Part of a small language model's weights: vocabulary 8192.
MLP neurons of a small language model. Each row is named by its layer, matrix (down: output weights) and neuron, and shows model dimensions 357-484. Each number is 128 + 24 x the weight over its row's rms, rounded and kept within 0 to 255. Numbers have three digits each. A neuron's up and down rows have the sign that makes its largest values positive.
A block is one neuron, or neurons of one layer that tend to fire together. After each block is what it responds to, as a language model described it from the Wikipedia text at the highest values.

L3.down1108:138123102142136135150070098161109132155120150103093167103135118106093115086105142113101127169117114131138120123124135100118140148109147130125180134126121122144140121078149118179120049165159152101140073097154108137106086106127130121115133130146125130148100172155143173107134107078088124148107142091130103120091087138120150112147136109105134107129164168139113112143090137103135146153129
L3.down1164:098135152134077136079135116160165162133151112093157130114116112113120119076138150140109142110103187147116082138116170114094079167131144171147154145125108148144128106140124140153113143098140120151123117103138157117114123156094147105121151138120129142097126161138120131136145146092151091160146118088110123123142120139109164133137096147102152135092120174108092156080183097105128110101087
L3.down1260:104085165154098069098097140188139135106099142054094129102144147115117095119142097123117152133138094133138117088129152166121151158105092138157082141134100124148159149142122119104112131126133144153154115119155106124130154100109114174116117136110133161123116129170161099111154151109156106142121104170144117119123123132132152111137149141098123178154133092140111170164126175111129165133143
L3.down1331:146178160130115100147108133151119143140132148120138074129133136099140130055162144121139105142119140120117139116124158118116158107137055105158184106151121076146089100127102151147122169158099108141097126139101126127123165125126136161137124142122109155149124136108088105160079142138115124116090102099122125154134140127109131109113136132119119127144096082096130137096181130087080122111127
Responds to: Mostly sentence-initial subject pronouns after a period (He, She, They), plus adverbs like previously or already after the, and mid-word pieces such as the final e of Grande.

L12.down365:129131117121159146151132116148143124146108134143115109155117108164102111136155156120173118114140167071111098149159073124142127114150142149105145119108130127126092129125065149135151108141129145154112145161118107114146089158117098142170153167123141170122111106153160145118137088106143157105120157117116135170136125162173046166103152144103149109158128096100147153144117111127119098119100
L12.down648:139096127149150146091134141136132122091151091136142140110129126150096180125174150131110160090128090101164120127093119098133148114133148131121088144094138133134134089092137121125133133156170099096099126089107160162123150143167132138151144156130099133125128109111087146094115123111129125144145124133135140149122136092168067106137091112098110132114117124120106149132154106102121140140093
Responds to: Subject pronouns starting a new clause after a period, comma or "but", usually "It"/"it", also "they" or "which", right before a verb like was/is, e.g. "but it was used", "It is still".

L12.down368:143121132168156072144150154133124142143164124109122136113149122107120141088110113185138147122162180190136110138107126090108110115121159148072116135138171174113106132134157150156151156139180101148120138136149160092136115125117107114134103086126203184103141130134094133120124101122142097147095093112107104142123126112097132135084104153074117065128145149104146137155126115141092129146089
L12.down1052:161140090151116167146142149062145105182151110133072126148112149133082113121089143100107121161123120135128121101094112120102131134125112135130105108138124113144122149153147147133097114157101120129139125118139156139121062143140168133107065128169146102140127155127096138150143094132096122112135115166164085124108184159152122175157129145101092089085120145131137129126114129167136150128179
Responds to: Opening or middle pieces of words split into several tokens, strongest for "en" in enrollment, enhance, enzymes; also "out"(stretched), "Sur"(vey), "est"(er).

L2.down63:104118104139100090171140116157121075066101097122100136141114135158168088136107120123103118154181131129134088133131141131170100121124165165147130148113104163105153128133153128132149123079129103127155123135160149152115089123134111154119111135085109130121117107142096143182124106075131141109098124149121165146150078093137141113136116140118173143110113119136090144107088118129132104128149
L2.down405:114132123142141138168141146115109132118169102087113159124123157154195136109083107134117145138133083141124137147148103145095095153120102105133093151121142150173143154088132114141131134130157118098156168128138095116093107111117135102133138110124149102163118132104121125093155159085117133143128074128115136141142164117145111114118115133164142101147126128126106144123107137131110099102101
L2.down563:132149123122106096128151165075148120119122113124074134109106147117123104142121151110077134150126140114186120135127135094155108129119142110125119124119101144130180160099170140121148094137150159092077108163164154159156145105135107143089142084050088153119162100166113172126113169084111179120157155131104126121139164141167136085133135142128114100108172139151157119099145143130152141141165
L2.down707:135104129129125184114167121124143133118166115097123116115139110160097156121107123131091122142132137161136168166130169156124127124131111109110095155131137113169118139136134134129086154128103120134156109132089123096125171153161148107112105113134123112127127094166177106098158116100124154147091121085093142126128134144119139110123128098088127160134116118181114135134128106142085135117148
L2.down768:120066132125120142115144092188123119140137163176133115121139105112130116131140128145182160104112125089127110108155125172156176113105098107126128121161142128122158069122145081172133161119102122141134149163141116118130125114090108160146176156077143149130128149164117139122138150134125166114103152109172128100167106104117126115149165185117121126176103158127154105120131093145165118124117
L2.down824:122137108182122116155176144088133112096101128108126079161145122129116110143107156098152092140094105130124110127127089139148092116133147169124161136106155088098131126091152134083142064113156148088120110092062126117124109149121113163109134137143111128119138156101106106121137136133132138123140144105119118118093101147140126160149145142070099149093126108136135121130127105168115124129127
L2.down951:110108118156090154108103175118117105152119156127092126114125117180104119114161126103133116106149117098182134150147135152095139127123144081106145163144142121117139123142132148127184129086090152079173096118118136129103127140095135079146154094138108129111078145145103119149144089089142150124142121095147140154116086131134073138105153144152118126138165118127114180111157113133108148074117
L2.down1210:092137147109136116157115148080105142143129165140102086167159141149161097120094129144133171218138140146166127124167164115129140136083141163155092119144122147147145126116161119166125135097129149145118136140133113128133118131175135135121128126132109117129106138122135165127120145130120112123150153141100114117149106153135114142129125123147126113128140168196093132147098182112127173142093
Responds to: Word-internal consonant pieces, above all "mb" (Wimbledon, Lombard, GmbH, bomb), also "ll" and "ss" in names (Vanessa, Thessaloniki); weakly, sentence-opening words like "addition".

L3.down88:128121157120106090089126135125123147127103112100126128131078104169123153144158146137181154116167122141172094154147155145132178120119108137117137165078128114143133162134182144104099114126089121152146159101147144092136143088163154133113141145117143158120102107144110157085139106115114159128147130114126100146107166103159127125134123117081099107110115092161113135167162088132100102132114
L3.down199:156131110172136071158109125194133102153157101156137109116141116168101145118134108085137108101142121170142094119109141132124158093127109149174125096096133096125143164095140158123125139132111080143121161119128161134147168130112131115143146102117159134083141141140127115091130126115164201141108087123086141131137122129150135163144121111136107102083141091155097089147127141138113160095119
L3.down951:183139115109154153168143134171098149112095127111142126180085093154105119091137082164165145064133157135101149148145106132111107112104140134134106071137126147188152132158068132153166088148071105101058102112129123149165107120124127156129134110106120153130172140110161135118148077121141181170081117148155158150146081101149152147140147136142168140142098128119108152161128135138193094128123
L3.down1138:115163083138120113130140115123137083124148148106148123094117166146139135117142130117131109112111132077114152077153140139123126102093120118112187144113111118145125138106090147145174104150173154163118114111105133127114109124109136119143170160120134147169141122144134088143137110168053179167102072117170123131134148151105121142148128138160130142106145183109106135167130143083126100135125
Responds to: Middle or final subword fragments that finish a word split into pieces, such as barrie-r, outdo-or, monoc-y-te, noble-man. A second large group is the dash tokens inside markdown table separator rows like |---|---|.

L12.down264:153157145153103138131164176078127126135126120140115106146098108126135133143103098119146133090142111126107110135127148094142124090152136139140138159168146141120121102128089110103092127116150124089125094108092086154167153133109138104130153166086119062146143134143104094186110116124132128119158154105145090170133150126185114144124147097083145110132115162119130140129134101153154099103129
L12.down1308:124088159136152119148083100112120156135143142124072099114122128163127133115136106130129149134087083127137098142181104103106156150100157127086067110117159138129108143098170114095104133112140112110125120104130096125150146135134140131104145151121165111090139114141126101099125123135143095150172132155097101121139173103107107126119139137130089127131173150109150167119127122101154143138116
Responds to: First capital-letter piece of a word at the start of a line, heading or list item, such as B in Bill or Bud and C in Crime or Critical.

L12.down901:093151126184132154129110139155102154156112103087110131147167124125158101118123135096118130120119089099124148132127136162100156164119088128106109146076128086096192153150162105066103144136114114118124158139138147105100114119109096144114101105087166128127088130129126145124138136096119141087135144108151111170129128150139086142113083125131142108093124098131107077099097157140148133159159
L12.down1067:109112112120132169187101125079090102116084108141164149108124125103111147156134147130114134124189143134102118165138127145151093154135108131160154113137115129137105146148135135162081153128130100145091156118165122152117127118093148132114107133099114145117090138132149134118155095147111093125132142138153147108120127101149140088164077131131167102157119192133137124120099112195148108129110
Responds to: Words or final word pieces that require a following preposition, mostly "to", as in addition, due, accordin-g, than-ks, similar, native, adjace-nt; sometimes "of"/"with"/"for".

L3.down714:138139114196141112189136170119150079134157146150130122174106128120162065133136148157168152132128081150151159085125130154122156131112125231106129108083133132124148138128110201125110142137130105143108107155150131160126157109128133099164149111142118151130131127153138146145142121135124195142102102111153141098149144128137142122122083168115123116120112163088164146160135146127131091110158
L3.down820:135087135110115131162121107145109087121141137113141178150100093150099096135118142100118116153078153147133095119126133121185179068168132177155138072124127149175146085126159162119134104115124181120142124131111118157115149118113131142100107140124147132124159126128098103161100120148133142123156131103171134109137095132134150137102147141148126166129124126131106150153126146125120114163102
L3.down977:168112120108128086164110166064130124095150126112148145119132125086109155132136092138111117157109155175145111128148116159129108123140135119162130156144123136157119112165147157140143146144131155106127132148146142155126154154109143116112142151143091131108111094116146120108119140128094163113085133102121153166171191102126144161131131078157135173150149154116164133126075120143141136150102
L3.down1023:119131157166135145104130145155123114160152137168116126147161128124161113140119158142145115102114114133121185101149094151127130106103092126138111138120139151086151127106100088130079109140148141153119171148138127141111106108089110135103159123159146132123119147100111147155120096117105137113117155133145138094144112133135123182132072083126143122107126137088149172137119149123123111124085
Responds to: Mostly the middle hyphens of markdown table separator rows like |---|; also "not" after "did", and word-endings like -son, -ley.

L2.down484:143104138109117126104158173119081122141122081163114132137109160145128091118105134093114122170083137130128118155094091114109135146164135140147147127082122098147117138112130133099164145153135147153071121132123140177151136158152150193163115083165128160155116106145134126109136105121124138134153087080172144165116152111131101115129118144104124143132172167084120141145085129145085144107093
L2.down625:076132152149115157189162089049124164131134091135153107140124119124152121162140159128130115207165154120145145160157121149139112129134148138078126074116109145146133137127119148134107091109137118146119129143121113086134112129125122159101064102175116140142093111149115118120107104138137110139123119084154090192143117112127157141149075127144112111068136197131143172118143112130150103121179
L2.down699:101118144173120131104121120051151095076159135124083154121141142111113134092138132173143100079146155184168126101128113116153112130128107106110160114110147146104124160114102156128118164111121086125123107067137131126114123109081126136123137124103107092144163108151126103122153158123110135128148111132145134125135166105121123114117163146089141159157113173135140122120154192103110095135151
L2.down708:130104125110150146128115136175144118165140151120133125135117113106172144122093112146132131146096135109138080108127106134142124095128135105130110161106121102122071138129160163115100093115120117094137111130156138135099116154098107108155132123144103087148144107124125119149146135091128163159156123113144133126196130117152115103121087108144169083118108098136113133112128089143118121115138
L2.down736:088115127118157094138110170140123110147112138104108090112152157125134128108143146091140120141056140158148089115108176116153122058129164115112149101156119131146085150100164135094121131129138086123098111158134124141130144158130155106097117116129137128107111087163121102115096115116135081146091133124111157143124157121121141096088129120151122129161145137103111139132116166115178144131114
L2.down913:057114122083126100149132132175154167157119149126127158154121111156092111171166113097132132054126151072135114135150144136140098122135119123146132107118144113105113135129170102137144151119118105115177140091107142129080120078134113105162160126114117154114108136142103131132119140109118140104111138125097105129141126059135106131089139126158168082127115082145154163114132140152134117162101
L2.down967:101127126099130142128126143165164102124143102176124155134093103136100161116135150167120105095096100126102136118092117112200204101109083099137160114104085173121117131144111167104108103186142123137164156164101119161142137126120138143130113108145116103112144097170148113151074137146136142121144135132131094130121136090134082162122121101103133113162098082123089122111112149120135129118108
L2.down1308:060160106113112153113071095134164123085092152174124152150172176158116113114164120129141130095100100083117136116061175137161172085103099084122172133121134117152124150131101151140184111121106156118127147171130129139161135151154103109148139127111148144113104127102111124110115135093154146134143119063125127104213118143182078101142108134122138128145138151163100147155119097152141111107158
Responds to: Subject pronouns like he, it, she, they starting a clause, often after a period, new paragraph or date, in biographies.

L3.down587:131149089133142137131126178175168113086131142122151134140067160150101133113091118121117114132141142124143082147113127115170132113133116123119140169129143171133139116082102145131138125091135159126104121130118114167119126174146129103124126099106158113159136178131088146112087153098135093143145125114125132078154086139120133140094114160128136122107135129138164149105110144148153136100143
L3.down647:135126147142130128128116185123128137131115150120150145144152146095119131121109163147089161161151131097127118109145129117150117107094131140142145100172138100139097099119097117119140122094122157120119120117110197120116086114123104075111122113113149124120135132138093136143104124131199112148124161108125117153132112154110068120161103124098080103099115165080134082187142103128121132170126
L3.down768:137141166116114123137165148123112106088145127150126120133137172154140121096154109156146142167155153117113088122086096077143144123103131088118122117122130110096142105137137161100139098119136137147107061129147093113120124140133119182106145121134138122129119155129148100147106145145121150153109120160120145120103112164107112145158126125148082154092110178102130111136160130106123145160149
L3.down1078:136147130141139121148119140168127124121141191122133106091143154118133148126136096150153118097133135150114120104118130078118142172152079093099141135110173122155143103142115129134159149091157171110147155077095094149132163152140147113140162078135084110133145160168103114093132112120154149164121126134141129150101100143131115152118134106137154115110151168135164126108143102160118127105161
Responds to: First letter or piece of a word opening a Wikipedia section heading or paragraph, e.g. ==K(idnapping), ==P(olitical career), Z(ápolya), plus mid-word pieces like k(ilometers).

L12.down382:108124145155108142120156122091124123129088131176127117129115125106132171139137191131140099123171132157180152119106140134123106081131138112142134136117119143118110131113120132150094130072106126104134129107074099106169083090099136146146113166147054118111113166129128132107151142134119102171162104089118076149132114137111142109116066121111097104098116118113158108149133185104098136096144
L12.down445:197097121123120090070104144116154125136123094164091153137132126110132148077120128120150146105137084143149109133156173099137117102108122139131124134079105141098163150160121108158165070109144084099149152112142118139149097105138134136096134127116140180130113115167128143146169144132185141114168173097135154079097106117139127093134148157178114152145095067138131108137116112133120117062188
Responds to: Word-internal pieces inside personal names in sports tables and lists (Caterina, Marina, Sándor), plus word-initial stems like comp, prop, disp.

L12.down266:161137105113159155107119099136117105115144135130153155165104120151114089133155122103127167079076128120091147126147116134144122125085124122169153149146123121091186151154121133092148123130123109145115131148135109166113151137140112147119136084145116151122154162084094167157147174125131122158099183118134116136141107133103117131119097126107132117159116186149150114104121166105086112137092
L12.down573:110157144155106129103166131099156124137119177179143100170143113094142111136175121109138146126139137099161096146078093107122119100140136134144105144118119089092151128152078151150135094120156110104132100144066115082101120122085131118121105143152138161132119139082146121132086146103113147148107137130141155116132104142118150172092119167158135117136144108144108116163134159131143139152166
Responds to: Mainly reporting verbs introducing a clause, often in "it was announced", such as announced, stated, said; also time words like since, until, before.

L3.down272:156137101071103134103144148149154159125102153087165061143096105119126172155131089156169148166125118122103136123161161150083155071100095094165141135143149119109129098131115123077120154146166143170125129124129120145141118142138097096135149131120161121139127132121127134119109162129120193071111129117100134133143127126131127135110156119119127118113111130099090170176106126121106096113144
L3.down471:170103186097139142156103103085175135104120124134097107152120140139122107143121149193124126073134145139186121135126117112170133120105108084152152112130118106139137143161109136117131168081094131151133155127137154116105132132117184122131130100088078142163103142142148078091136110154107146097094100163150188143125125102155093095100094101134166105124123131102144131129150135174107138125161
L3.down1116:108138109094146147117110097105169094138116138126181102125092160147136096152113094132085130073119112118105128098129151175093149094101157132187133108156114142093137144103115152103111095094142151159164150098113151133118152121158135132157087119141103119140127100122169149132125146155109145115062104186102103127101134156106107176168166135148169153120135115108115123124148129139115135130120
L3.down1307:090097129139158127140132134200165130150138137139091098139122142106169108129134148108155120122106143120094099155131128146145176137142131112155129151146164133135171097137131097145110099112135109133154128137117123160153099122109112128162123083090141106107124134080126122133144133119149076107133111197120092152131120155114106108141115121142135117125116099095104135119126188122142191043123
Responds to: Hyphens right after spelled-out numbers in compound modifiers like four-lane, eight-minute, three-bedroom; weaker on score or page-range dashes and prepositions.

L2.down314:109107099123111172137115133138134144147165125136170068162129141145150138107102133157122165114147157115118118149106114137092133123125129100124074124181121153125156137097157092160144123115134146134153125134113139143117123117148134105138120141105109129157145126120145105101136111157135104161133145133149097104134124128107129170148124094134170153103146092121111087110089132111115145134147
L2.down360:154084162090147055121121135143114160104126122146163108104115124138154114131137148112107120218124110152099131161128097100158084142113117134128115164105133141165118144139152109105147121114090161143131138134138101098119097157141097105148110151116141155091088122119147133126162142168147108141110143132141118138178126143094120147117132125168157161110143164127147115165153175131115141124132
L2.down395:128137101110106145119136132241132167117177121101112166124126132114129135097143111103115113097132127158160110124121114131100128171139194135143068122149098151101111150133141104148127127126141143130109132120142140129129120147126110116138097162108115165145120137103164126144094129066166124121138150094104168139124117131142148130141134100078132156117100073121107117134141132115171086156120
L2.down626:130127182145159139165105165101134118115087104115144170161165118147122103164142118173119109050085138113104140120068108178143152136070109137110156101130096098135144082138133092112125152124142076131152121116100097163132146119118104155139109130107158071162110107125130147172123118129114133135082160133114148118106128101128110125119152113119124126113106125122126101112125136139100133128105
L2.down721:105132083092130144085144114144095126160151095212151134127150182127104152092164119060121101129139129150116159135145119112178159167130120117133118073119166164066105142137129145120105121114136127155132078085144141132077111100152103099123139119164121116126117105160129133147088169136128068131116120095127152156135164118177161122094128095102131109098135159115137153133164126096128089127130
L2.down792:122105096156135136126161108168145115094110117107184108141151122080131111125111129102157118165165163121143091127106156140096174139141111110118105103134129132091171164103109116126099120159095108118137141149104153165108141117118131098126174137117103151134129146156111094112060131141114119126111088154123155090118129121161167133155100146070113137120135085134164139116136120122081086129123
L2.down837:084145153093137170107159123139115071141102092158127135134149115098149115115124115159158114061125153128122104160122108159134162163121118127156123104166136130122113140098153116129114123094124108144119128087119166146144153118151110151135126126159129089127130130118146128144166140110104097106129130108156113123123084156123159146104109121127126131115105139126150172100156149134146113117091
L2.down1124:118137141077115101101125149165115134152095116084134130139097144125143124159119075116123167119092109134088131090184158102165152146105117156155150161145203136120106129110127068079126132152139125130113103088120128106168184169141121104122132098129123084097144091071081127146080150146106119143106116087137143069138126133112108156123122136147130116156173071130121129135126150144159166103092
Responds to: Temporal prepositions and conjunctions that link to a later or earlier event, above all before after a clause (before signing, before joining), plus after, until, during; weaker on stray pieces like 500.

L2.down428:153096134145146167137123137084129102141134095123137115140099157128125069133113108131115180178072142137134149119163128162176123150112148130140080119126108166128127119143132113177127143110111117122130109113104157136163080161099163169113127109160115135121151148122111115102148087138123156122122103135161101107111146122120128128099128132093128099106145108173125105147181158132148112107161
L2.down450:129101127122140114123129136000122115128149147155134106157146123086118142107109134141098132108159143159122119180096118123142107113136134065170116162113084103128109141113135135166170140137129171106139144102109155147107125106105074130187129134143114124115134115126165093144101112123135133131108157152138092076092133119121154119104117179087191106116124186147135111136150154108114099146133
L2.down536:100118098136139172134119176204161134149110178135182109112141117111151142122142081143153146192153163118106106119155175136114095110146131098152115157166087090104145124122128094128113165124110111130114175096148092103120148111152105121159125092146101099173173119106132141115135114093075125127146088129113162133123124119083100128085098110171141148174111119080135127138169156085117112156139
L2.down540:136157156101091104158156130085139130130133163114132108166187130145148117118085118151105150086096111121095131082147131137124152129090156159161143176122098149125146112075171107138139131114072091122145134106099138089096120163092104145087162157094093125155104068111111120121155149135123157126155098149104138119122128143120109145102129145114127140140134124124158126141089144162114161126168
L2.down632:113120136126101114093109138097125134133140131122135130083039139122144178198153123119126157091088080120110123087138176116137133123094141097142132121145124117114126171130135099150124146089135111146173089085125156137140154136153126119142125147140125170143092150144114116141144119167165114114116066169134167081120115121125104125126179130171167110121135139150146107131146147097145131160076
L2.down773:165102152127120147171103141055131086114113124113123116143125122195118098153118149096142114128134142115119103140138119134082125146123100131109076180146098143186144149082126129143114107094131136153125137147115087110122159166097071116151192129098132085143112169158143130109104155115149139147112117119132122125091127117133106144136129107169124179128141139162150137092119176146101092129150
L2.down968:116123110133145116176155101093122156100130145111101097090181135122139152106100153092099146150118150122134141134132118132072120123143155132090132152125157125108137130141143117113114162142145134107112153111157121091156141113127135156113118106154137141132127103138130138117142108151151107129134164120115132124086117106107099152150149107090090156091125153105140138137138140126133124139148
L2.down1265:101108143091132086080143127090103153110188106101143115138169140128131120102141100139125131099140147124144126087136125128133102153103127096132118157122128110160107159142164111163144114117108156148123108157094070151136177132118130156114110147150136148125145117108156145131101138106118102130116130111104142106107129113129082130154154150186099163134112171165145114136106158145131101156158
Responds to: Hyphens in the |---|---| separator row under table headers, usually the second dash of a later cell, with rare / in +/− or http://.

L3.down100:074118126135175123086142128133104137149184139126151133141098155139135132167137121142160152086075147131139130104125138136111090125110100181120104090108164119135155149102112100123104102117105107138147115132083161104161172121144131157126124088132079164123102176171090141160129139181118110133146118163143106165093122109137094132133134095145123129111140086105152133116146148125146122109090
L3.down457:148090119126115168135118138107145090079141153131102116113127106115099127096160155106136133127115122132106138137125109108102097102109107127100144132142172145132145073154125140115087138127149141135139115119160094101124117111103133175106124120145120128119159129157125127092100115085137150151136110152140123131160147155144082113153107113194144107130150134141129145110164160130134125119134
L3.down1151:127120106159141090163140171103108155108171079094126121113147110150168106115148114162174169126127125107142120127151138152142116118163157146149112092118112171116137141117146114153130116109105159149111129124144128087127089122093140140144131098137105126114113100110112146149097159134125107122145179162150145156138138131125148075106093120084104113129129179136163132171132158176121090119124
L3.down1254:185095140121163100116173147119144148132130151118133111119095157142138099111169103117150132165131156146110104160135152148128146089159133135162136119149141144160119134140106100175135121161150113125064147143118135096144157113126090106170130134093117113134112131121161167138091118111127106131088101151097141149100128150121133129164156179143132106112134187173104124135145136097127155088118
Responds to: Word-internal fragments, mostly "st", also "ign" and "oci", in rare words and names (E-st-ablished, r-st-udio, Tro-st, pharmaci-st), plus whole words like design, sign, work.

L2.down121:119146170208127151151156119147116125100094140135136124140144164119152115115131118080081098155116129105118129162169107143137142116092143158078120146191153108131144112099102106121174122125112154145149131135103171149122109117120122142132112088173139129098144113107108122138143146127196137147165141130129155154148146108140143166093136106117152150127129146116171125104139178154132127124106
L2.down167:109150109168158103145131097149137140123111096142132143139191125160123121112105131119123104136115136130100089131099138153104119143099107127126143129135133150138161131137118108105134124101127130117119114094159121156143149145102126130118124165140134114139154116120125112149118115110109166121139194125086110120101150136119108102062173090112098155156115157119105119139094122119134145142103
L2.down603:147146135153111144125117131210143056088080150177162125139090115123094130141161122159085122116138164147125090146163117135087124136133119141138131094092141116129120152131079102116150134127179140138108121159119194154146103132101118095162123151122089129124100113119116154127137141090101160132134138166127171102130150119148106109151146167124108177129134095144121139131130085169104172101073
L2.down779:140124065124094140134087143154136120145114087109099113089133136155131083150129132113153130156071106162148143174104129142159104135131132126105134101135118099119130107159119119135105110107129097124102129135142105123123115158138137095159126141115151168149159156116145101127093188100130113154102120138126157168112132141123077122178138138137099149127110129167104112144141112173164109128091
L2.down963:180139119190108113144118112097127154120150093147092169128139145126144097138107139098116178126153119124117161114154111165163133145158118108144093084145160139181103121129170147154118114121120128116134153076127184123135093118114080162140136104158152109132099123113115127123121106177084107145105140109139067115103151102160101094120144155103096142126118149114146088095136110142151116146169
L2.down1059:100099152151156171139159116038156130103121132184132137136122132139149125146108156114132101095083128145136109152120144138131165123091112118107103093129145146146099114143091130203133126114047124113132155159109120089196117158133123081164131115123127108096117121088105125155087157175136101132167110140158134127095109127159115130143102152192102125130118156141140140151095091106134166138110
L2.down1326:126155110099152129109143124134118121121117159097142104106118137126119125118145116177153112140169134117151114079152130153132126153145121145105145156119115128107065147128088175140088174078120118126108149114144141119154111154111128144144147153103111108127114131136092102139075108152126131108101127127132068143120147146118120119140114147160118086124086109131133113130096117148130109115156
L2.down1333:149128137107113160159118146116159071092104163123119152161149127116110118141106133122101148151145120153092107105136107126145123146148130129128125059084147184117128097146104149154149132147138132110127132139126148116138135081149121095093136138133152178110117139103112180137120157170103159128136137093106124122099116176089117097130142128132184113123129169162138094117106132173124119108164
Responds to: Mostly the first or middle piece of a longer word still being spelled out, such as man in Cenomanian/submandibular, compl, cons, en, mis, plus occasional whole words like contract or Court.

L2.down23:151092114162140132109119099176139170057138102119118111157121111118162120150105089147150130103110119157112141125135095147106135103131147116111136166168120136167145146149093141136154139122161084121103144095131131111162161108202162114100099161138106152153134126136099134143085132113129130112104156127125116153100148107144117104086127126139150103134132129120152094129116130110114098122161
L2.down47:129122136133162101106121126213131147193156116147114131110105137100134102156152179127152133128083096150112149099147087137128115145111137125152132119215097090132127108122134100145132175102161129118136158107120115139124105119156091138118136136096147096089145146128113152121108108115113134122112134140129121084152161111180096130122104155150157083106143123120123106109161140133095132121148
L2.down250:133135127137119159076118117177069140127121133156139111126159122096119104074091103139097123111128135105118161107170125137159148160076093120172155102141143096138160111100104135121128138116144118115123165110158174092128085118103135089135112158118179123194128135108124120148150115137172108160107134086134147118115131113135145148143117149121108159109165098153134127113148121108122148166140
L2.down252:105119146130171131113100162253125149117120148156115160107131128103175154150148130133126114086110125129099144120105144081106164157134187155140117099134151161121133177138132135150173121117113113155147134135149147147125153157180097140138121112109132135148144105093121108148100125110121108105115147146143132126122113140115168116149141124114116164146141132109169140098144121133151183126136
L2.down590:129110141134124107164149148055113134080107144185130100136119074159132111147128146147109110115117162131127118140144114139105101109116153152113131108146132135127123142122132157121133127122112136160132140125136121130133119101135139172129113147116118130123173119129088165111127183147143122156080124115134061090090130123122140152154142167184136135123131171121144174164121131119145098158111
L2.down604:169157118154128067122124184147143135174083169153115137140132148163091137149124147152113122134120121104121150102150066123156110141131077175177123142134172084119112083144114162093133124088119110140148110120143134107101131106136110158088120125121122101113120145143122148171123144101143105118098134163159091118137120111118121103092128114137137135110094135130162125148127134127142140191130
L2.down875:151076132121092125144121154114119125185139167123124147124126112143144116098124120142108139069119147134152133103112081103170115123144126091122124146132149121107140124131141115139139154119130134126169154103135154135135112127094105143151125128137128120106143168136119117158175129136104121123137136128097129136143092102041151175172104139163123139159129170106085144097112098142136149149139
L2.down1198:125150163132125146121111147173127125167094129121104142159177169148164155126152139146120163099189110143099149118105124134089089127133142124137149112103160140133112128168115117076117177122105134117103173112126149132124165107150117171156128106130148148106106078116143107162136149120105134139123167103132095179113142145114139142142113127115138142099140160143135108091129106151126167168132
Responds to: First piece of a word split into parts, especially "Wh" (Whip, Whispering, why) and capitals like K, Ch, Th after quotes or newlines.

L2.down162:112102085131143097157128124161095139129093151116126117162114141170155136175125117148117111103145115115135117121110136132105105115077104152120140099136122148117141148135109113081125102153082117105122115124108116156159133133122192140157132121097117114125094162126143155092130160125113158119124094077120137152097132145132103108090142120125148133134107087146095131105135095140086095084134
L2.down190:139122113125138174157128146127114112147122103127124125128128123127152095160115134107060081115146150134116118112164075134150142145109131139149144104127125134151171106119116151107141154092174132112116182157100108152078143139113122097099149113085123109079138153114063119131105139120163177098133094148146137090145122149132101125121138099097101165118154129127092128123125101152126159102126
L2.down220:102117122086165175131126152083109090166142152121086166116109131128154167145105095103108136104103101089121131143127122127123085118113134132109112122134152147128161125110094097121144133109105096147123164099075118171135139102107079082095099103089129100115131131092124163165121161099136110138149142115146154101109154146078117112133119140160173152131129175134137090137135147126094159117138
L2.down228:167133109151138147167164156124151087159161156142167149121145119142110145123115132106131111121158110130091144084107130096091112082114146108133163144122136167172130138109173129110131110103157101162109089132110143126126157138111125083175127147114146140106109081118139098109110149118121134143099132121119077155119100147129157118164113108092118151117148117158155144172116100100139113165103
L2.down390:115099126169153115114142116181157118154164100146120166160105132138139090142135127143158115102119182115138090125143145118155120164118141097133133186085059133100152154124133104134163126101090139141161149114131122109107170136146099145112131172134132109110147138131143122126115125121127163152159117138139145139169097161118101112153099127117132130095147136162154163103106122151122113103128
L2.down831:156121100103093101108164142128141122135096142130107156106099136164110127073139170113132128094132163186100173149121158114108133166154132118143152063119134135117118128146075126144117084158143158127143129109133113094138151145150161103120132131109121138111121193172161118143118184142123092117139110101100141112166093148119130131111093135094092124156144154114083099130121118118073116077157
L2.down898:121124150173126140067153127077133147110132145106156149159100097106154112129123095129162121127122163149110128137171133145116095140133155144107095122131100169119154146110102116139139162100134105089136169115094107152130148116113111112127118138126105113172128092123112142104107140136097131142157132161134095111145130155155136135163087126131123148134089161117145142118144104156078089145155
L2.down1013:125165105116128173114129165152128150126135107125113117135109156115168152154191131117140117102139156103124153140149134110120104092130144125141120082103100141165110119107105124141095166109160127126092177115156169132113145125103136075148129126106080135151131090102136132064139138160131112127146093123145099156126156123157160185109122125105129104138101144132111111101157135137117140118108
Responds to: Word-opening fragments that start a longer word still being built, mainly int- and similar (int, comp, cont, out, Const, Dev), as in int-elligence, cont-roversial, out-skirts.